{
  "d_mlp": 1152,
  "tie_embeddings": true,
  "init_std_o": 0.00888,
  "beta1": 0.95
}
MLP neurons of a small language model. Each row is named by its layer, matrix (up: input weights) and neuron, and shows model dimensions 48-143. Each number is 50 + 12 x the weight over its row's rms, rounded and kept within 0 to 99.
Before each neuron's rows, "fires after" lists the tokens most often just before its 100 highest values on Wikipedia text that the model never trained on. A number after a token or word is its count.

fires after: "\n" 22, "es" 14, "-" 10, "O" 5, "•" 4, " O" 4
L7.up1131:48 54 26 53 57 64 76 36 46 22 75 46 45 61 44 37 49 49 50 47 66 47 41 46 58 45 52 56 36 34 53 50 65 40 47 18 40 39 46 51 47 59 79 51 59 51 47 63 55 29 60 46 48 52 58 60 46 53 60 57 70 54 28 38 46 54 31 38 45 62 57 46 56 53 58 63 49 56 49 27 27 65 64 48 48 42 68 60 39 33 43 44 59 45 62 55

fires after: "s" 24, "c" 14, " as" 9, " S" 4, " " 4, "in" 4
L9.up447:63 50 65 48 55 56 79 62 64 54 30 48 43 68 45 57 69 58 54 50 53 26 57 27 58 40 55 48 28 33 55 56 60 61 47 44 27 68 46 71 49 63 62 68 33 63 39 35 41 61 65 57 42 48 71 58 67 30 59 73 49 53 50 59 34 44 47 40 33 45 51 65 39 56 73 48 40 48 36 46 49 70 56 53 47 40 37 58 43 45 41 37 62 33 45 62

fires after: "," 12, " and" 11, " he" 11, " was" 6, " He" 6, " who" 4
L2.up173:62 36 76 41 56 61 70 50 46 59 51 57 65 45 59 23 46 47 55 44 45 64 53 69 52 58 78 47 40 64 40 62 32 55 43 40 73 58 53 43 61 49 52 37 42 38 31 61 51 43 21 50 56 49 38 63 54 66 47 47 53 46 48 55 44 41 41 45 25 50 76 52 56 65 53 50 69 48 43 44 41 42 49 55 51 45 29 54 60 33 42 34 65 45 46 46

fires after: "ho" 20, "ci" 12, " Ho" 12, "o" 10, "hi" 9, "l" 6
L5.up907:39 57 46 44 37 42 59 45 53 57 44 70 77 51 28 43 38 51 62 59 49 45 51 53 44 57 43 71 67 63 33 72 58 53 49 34 37 54 33 50 43 55 61 52 52 40 51 75 50 58 42 51 30 78 38 38 52 24 48 51 58 57 62 33 56 40 41 62 32 45 73 41 62 48 52 45 45 39 47 53 28 49 50 58 25 62 56 48 52 62 27 67 65 62 64 66

fires after: " a" 30, " be" 7, " was" 5, " (" 5, " are" 4, " his" 4
L5.up960:53 69 46 59 69 80 47 41 45 35 37 60 55 58 69 52 57 54 50 64 32 47 46 60 61 43 35 69 37 43 54 51 64 58 22 34 51 21 39 66 50 51 55 52 58 34 37 57 50 65 35 55 38 52 58 53 24 47 56 53 75 61 41 47 31 55 54 48 47 65 54 44 55 43 50 62 35 53 48 40 40 44 49 61 39 74 48 47 55 45 62 34 59 31 60 50

fires after: "s" 34, "e" 8, "il" 7, "ne" 6
L5.up627:56 46 40 32 39 42 60 42 31 34 62 67 47 77 60 53 55 37 35 60 59 37 31 54 63 34 75 40 42 49 55 40 56 47 69 46 74 45 58 60 35 46 47 43 62 29 39 42 55 49 52 46 63 60 52 59 62 72 42 71 55 50 53 50 53 34 37 55 50 60 56 30 41 48 22 33 48 54 32 42 56 57 61 64 63 43 61 55 38 47 66 40 52 63 57 31

fires after: "p" 15, " in" 12, " B" 8, "c" 6, " re" 5, " part" 5
L6.up366:63 44 41 47 60 36 59 33 62 66 50 49 57 47 66 33 50 48 72 46 48 38 64 60 63 38 43 34 51 76 55 38 45 68 28 46 60 42 54 39 48 48 62 51 32 69 45 42 63 46 40 63 53 21 53 36 47 31 50 16 57 33 59 35 60 44 67 49 50 67 57 67 66 60 44 63 75 49 41 84 45 58 44 75 56 47 41 52 62 61 37 53 61 38 29 32

fires after: "\n" 36, " by" 17, " Born" 4, "===" 4
L2.up1124:64 46 41 30 52 55 55 62 19 49 27 52 58 52 55 40 44 27 31 54 55 44 47 30 56 37 57 56 49 68 51 39 40 45 40 51 46 63 55 46 63 42 62 55 63 60 41 51 51 35 74 45 38 56 40 58 55 67 51 14 66 39 26 55 55 69 51 51 45 38 45 57 43 46 29 73 40 76 52 40 60 65 62 55 62 36 44 32 53 32 40 56 54 62 46 45

fires after: "==" 31, "\n" 23, " (" 12, "-" 12, "===" 5
L6.up602:79 27 36 67 53 47 34 39 24 29 45 51 48 71 53 43 56 59 38 45 45 28 42 35 62 42 57 71 72 42 48 61 50 42 56 68 43 41 77 66 41 42 56 67 67 45 42 45 62 42 57 25 48 59 46 51 34 39 70 44 44 39 33 52 50 56 35 39 47 83 46 31 70 38 46 66 66 55 57 41 49 58 60 48 60 53 46 57 46 21 27 54 43 52 45 37

fires after: "s" 22, "." 16, " by" 13
L5.up100:49 42 46 48 43 47 62 46 49 27 34 47 52 62 61 41 37 51 56 61 54 42 49 36 63 35 81 29 40 46 47 44 33 72 36 46 54 74 28 51 37 51 68 34 52 76 61 61 40 54 53 46 55 56 66 46 54 47 46 63 52 57 43 55 42 43 50 36 47 44 60 52 28 56 64 58 50 46 35 49 48 51 46 61 50 45 66 38 51 67 61 56 66 37 54 55

fires after: " 19" 41, " 18" 8, "–20" 8, "–19" 6, "20" 4, " In" 4
L9.up822:54 40 48 33 58 43 41 68 53 34 45 51 45 57 48 58 55 68 48 36 65 51 35 34 61 54 53 56 58 47 67 56 73 55 55 54 48 39 37 52 55 53 50 45 65 52 37 36 56 59 73 49 87 25 51 68 44 56 89 51 36 58 72 36 55 28 55 38 31 55 45 53 62 39 50 53 49 68 47 27 54 55 45 26 35 40 49 66 48 44 78 48 51 53 40 47

fires after: " Li" 21, " P" 20, "li" 14, " " 8
L5.up844:40 25 30 63 44 51 37 60 37 43 44 54 47 52 62 39 47 22 36 36 36 60 53 61 37 40 41 46 56 44 65 52 47 39 45 32 55 38 30 73 49 44 46 50 69 67 62 46 53 69 33 46 66 40 46 73 44 21 64 47 59 40 53 60 32 48 54 44 44 59 32 35 61 47 35 51 61 59 44 36 58 39 47 47 74 36 47 33 66 67 51 28 27 57 34 45

fires after: " " 42, "-" 25, " B" 9, "'" 4, " re" 4
L5.up79:48 58 40 67 32 50 42 51 54 42 50 57 59 27 54 74 56 41 48 41 36 61 33 52 48 56 23 78 52 48 55 45 65 50 48 58 36 50 79 52 68 40 54 64 37 68 56 56 71 63 47 66 61 59 56 24 44 29 57 24 61 46 49 57 41 12 41 53 56 50 39 54 56 39 55 54 81 37 61 43 60 27 44 56 57 48 24 38 71 53 25 44 41 42 48 61

fires after: "ho" 19, " Ho" 14, "tri" 12, "ci" 8, "ri" 6, "hi" 6
L7.up305:35 53 57 50 52 48 51 37 78 54 48 50 44 63 31 48 46 68 42 46 34 35 68 37 46 17 43 51 58 58 51 62 49 64 37 32 39 42 56 49 25 64 33 33 60 49 30 68 39 57 49 51 59 85 64 56 64 28 47 56 53 46 50 55 56 43 55 52 41 53 57 68 56 59 41 84 49 69 46 41 45 55 55 56 35 42 51 58 50 59 21 39 66 66 50 54

fires after: " so" 16, " to" 12, " we" 10, "o" 7, "s" 5, "e" 5
L6.up872:54 29 61 49 30 47 69 37 63 34 58 57 43 43 58 40 71 59 46 44 65 52 45 27 72 55 59 44 53 60 38 34 34 53 53 46 47 73 38 46 32 32 46 54 43 72 25 32 52 44 55 42 37 39 49 48 41 56 45 66 49 41 50 50 46 47 39 42 58 44 58 44 45 43 61 57 51 57 43 50 51 53 32 66 63 39 49 58 50 34 50 57 61 55 47 75

fires after: "." 23, " 19" 20, "," 12, ";" 10
L2.up41:60 28 44 55 42 62 57 41 51 33 46 47 54 46 57 40 59 45 67 54 70 61 59 37 36 51 62 39 44 47 54 66 69 57 41 25 51 53 50 35 35 45 51 47 55 68 65 57 63 44 52 27 70 38 65 54 55 67 47 34 60 58 61 32 50 22 32 52 49 58 70 50 49 57 63 56 63 38 41 35 31 36 50 36 27 63 56 35 56 32 74 54 67 49 58 47

fires after: "-" 24, " (" 13, " " 10, "=" 6, " \"" 5, " on" 5
L7.up1104:73 45 46 64 40 41 48 61 43 57 52 44 63 58 63 68 37 26 37 49 64 57 49 53 63 63 55 54 33 54 43 34 49 45 69 80 60 64 49 50 41 45 57 60 64 64 66 38 42 13 45 67 48 62 44 53 56 32 47 59 55 54 39 46 51 39 76 40 59 42 39 54 31 51 45 43 86 31 56 69 66 50 58 58 33 53 41 41 57 61 37 37 50 47 59 65

fires after: "er" 30, " de" 15, "c" 6, "A" 5, " a" 5, " Car" 4
L8.up703:46 36 66 31 48 50 66 52 46 47 62 28 47 51 40 74 51 36 56 67 51 65 44 55 75 53 51 31 38 61 45 47 40 46 54 63 61 53 52 49 44 68 44 66 42 56 47 61 36 50 33 45 35 62 47 58 58 38 19 56 45 60 33 35 41 61 45 69 41 37 48 55 47 40 20 47 48 57 40 53 43 64 63 48 55 41 65 68 50 61 51 40 63 53 54 45

fires after: "en" 35, "er" 10, " de" 9, "ad" 5, "and" 4
L6.up1131:43 50 66 11 71 42 66 52 48 50 50 39 62 28 72 56 67 61 40 39 39 57 41 57 56 54 56 52 55 54 57 29 57 70 59 52 58 50 49 70 41 61 44 40 42 68 25 51 48 32 42 62 26 68 47 60 53 40 31 62 57 50 56 60 50 41 66 46 58 44 49 45 38 34 23 60 42 47 46 38 56 71 69 49 59 54 71 65 15 35 37 30 65 88 54 44

fires after: " 19" 51, "," 5, " 18" 4, " September" 4, " October" 4
L2.up642:45 48 57 41 41 69 40 49 59 55 44 53 59 26 70 44 27 47 67 47 50 62 65 59 35 57 60 43 70 64 65 62 51 39 26 50 62 48 63 46 33 55 55 48 58 56 47 61 39 51 36 45 59 56 41 42 52 64 39 45 57 78 48 71 48 54 39 46 31 20 49 53 55 51 52 64 44 70 28 64 47 62 60 52 60 56 46 43 45 37 53 57 54 49 50 49

fires after: "st" 38, "p" 10, "\n" 10, " c" 7, " in" 4
L6.up946:57 33 50 44 67 67 68 57 51 39 36 61 64 51 51 46 50 40 69 52 80 38 49 60 50 40 54 27 27 57 49 54 56 65 51 40 26 24 66 68 39 60 51 48 45 59 51 61 56 44 39 64 47 37 53 30 49 41 31 20 59 42 50 45 73 45 50 44 40 74 24 44 46 29 46 56 59 47 45 63 49 69 50 50 53 65 72 63 39 65 54 38 50 39 40 44

fires after: " " 33, "e" 8, "te" 6, "ta" 6, " ma" 5, "gi" 5
L2.up101:54 57 52 57 38 55 51 47 50 56 51 58 57 59 59 32 53 49 51 63 51 57 50 54 50 30 51 37 57 38 76 46 47 23 73 30 43 64 55 61 65 38 50 38 43 81 49 56 56 60 30 29 39 52 61 48 54 08 57 40 35 51 41 47 35 75 49 49 42 72 45 48 40 55 44 21 62 31 59 41 62 45 58 59 33 27 48 50 25 55 61 34 37 59 54 62

fires after: "," 11, " De" 10, " is" 9, " was" 8, " a" 7, " were" 5
L7.up54:66 69 44 48 50 39 43 52 52 47 38 41 64 80 65 35 50 65 32 55 59 56 44 43 62 52 49 51 55 76 82 42 59 54 30 33 75 55 53 56 38 49 68 42 44 66 41 48 60 36 66 49 66 54 60 74 49 54 29 46 63 49 50 40 23 50 49 46 65 51 57 41 51 55 69 31 33 52 32 30 38 38 61 64 33 81 46 43 65 49 55 40 42 45 51 44

fires after: "er" 30, "en" 29, "t" 6, "et" 6, "ber" 6, "it" 5
L7.up136:56 37 50 43 49 56 64 36 44 62 43 38 64 54 66 57 37 41 37 44 55 71 44 45 49 40 46 47 44 20 64 44 41 61 51 52 58 25 48 58 57 53 45 39 51 34 26 62 25 50 49 47 34 86 31 66 45 44 42 67 50 40 60 45 43 60 61 62 41 44 52 42 55 43 52 51 29 51 36 46 46 56 60 45 47 59 76 57 50 53 19 55 56 63 66 51

fires after: " 19" 47, " 18" 6, "C" 6, "in" 5, " January" 5
L5.up846:47 28 52 39 35 60 65 49 55 34 44 69 71 34 62 53 56 38 61 14 59 67 46 56 50 34 48 47 44 60 73 69 65 64 59 33 51 41 53 49 52 66 48 40 37 60 22 60 50 57 45 42 78 55 38 49 57 56 58 60 53 70 52 48 42 41 59 55 49 35 50 62 53 46 39 44 47 47 31 48 52 58 59 49 19 58 57 42 43 43 61 77 62 33 34 45

fires after: "al" 23, "." 15, "il" 8, "s" 7, "---|---|---|---|" 6, " Al" 5
L5.up752:55 59 49 38 66 50 67 35 32 44 54 48 38 60 41 42 70 66 53 52 48 47 49 41 67 47 60 52 57 56 56 35 47 61 44 61 72 38 37 71 39 51 69 52 61 46 58 65 43 45 37 59 60 70 57 51 53 62 51 56 49 35 26 47 67 45 41 44 41 61 42 59 55 47 32 66 36 64 40 49 35 43 36 73 59 55 61 52 34 53 52 77 60 50 62 60

fires after: "s" 34, "-" 12, "d" 9, " dis" 6
L6.up996:69 50 42 55 36 44 61 52 33 58 21 34 44 70 78 51 50 46 57 43 43 41 38 26 57 48 47 30 38 70 48 28 42 76 19 59 62 51 65 70 58 37 56 56 54 48 56 54 58 53 30 65 64 52 33 28 50 41 50 49 50 54 55 51 31 37 41 58 49 44 39 52 31 41 64 59 51 52 47 36 56 31 70 49 68 57 63 40 51 59 65 54 46 57 50 56

fires after: " " 95
L5.up137:49 49 42 46 44 51 44 67 53 52 49 53 49 53 49 46 51 23 43 43 33 72 51 52 65 43 45 65 25 45 55 48 52 31 45 54 53 50 36 36 69 40 51 53 39 82 49 43 51 47 45 65 52 61 59 39 52 26 70 38 40 42 31 67 34 53 43 56 53 60 47 58 39 48 62 46 75 55 68 71 73 49 58 57 48 39 54 31 56 63 33 25 20 43 52 55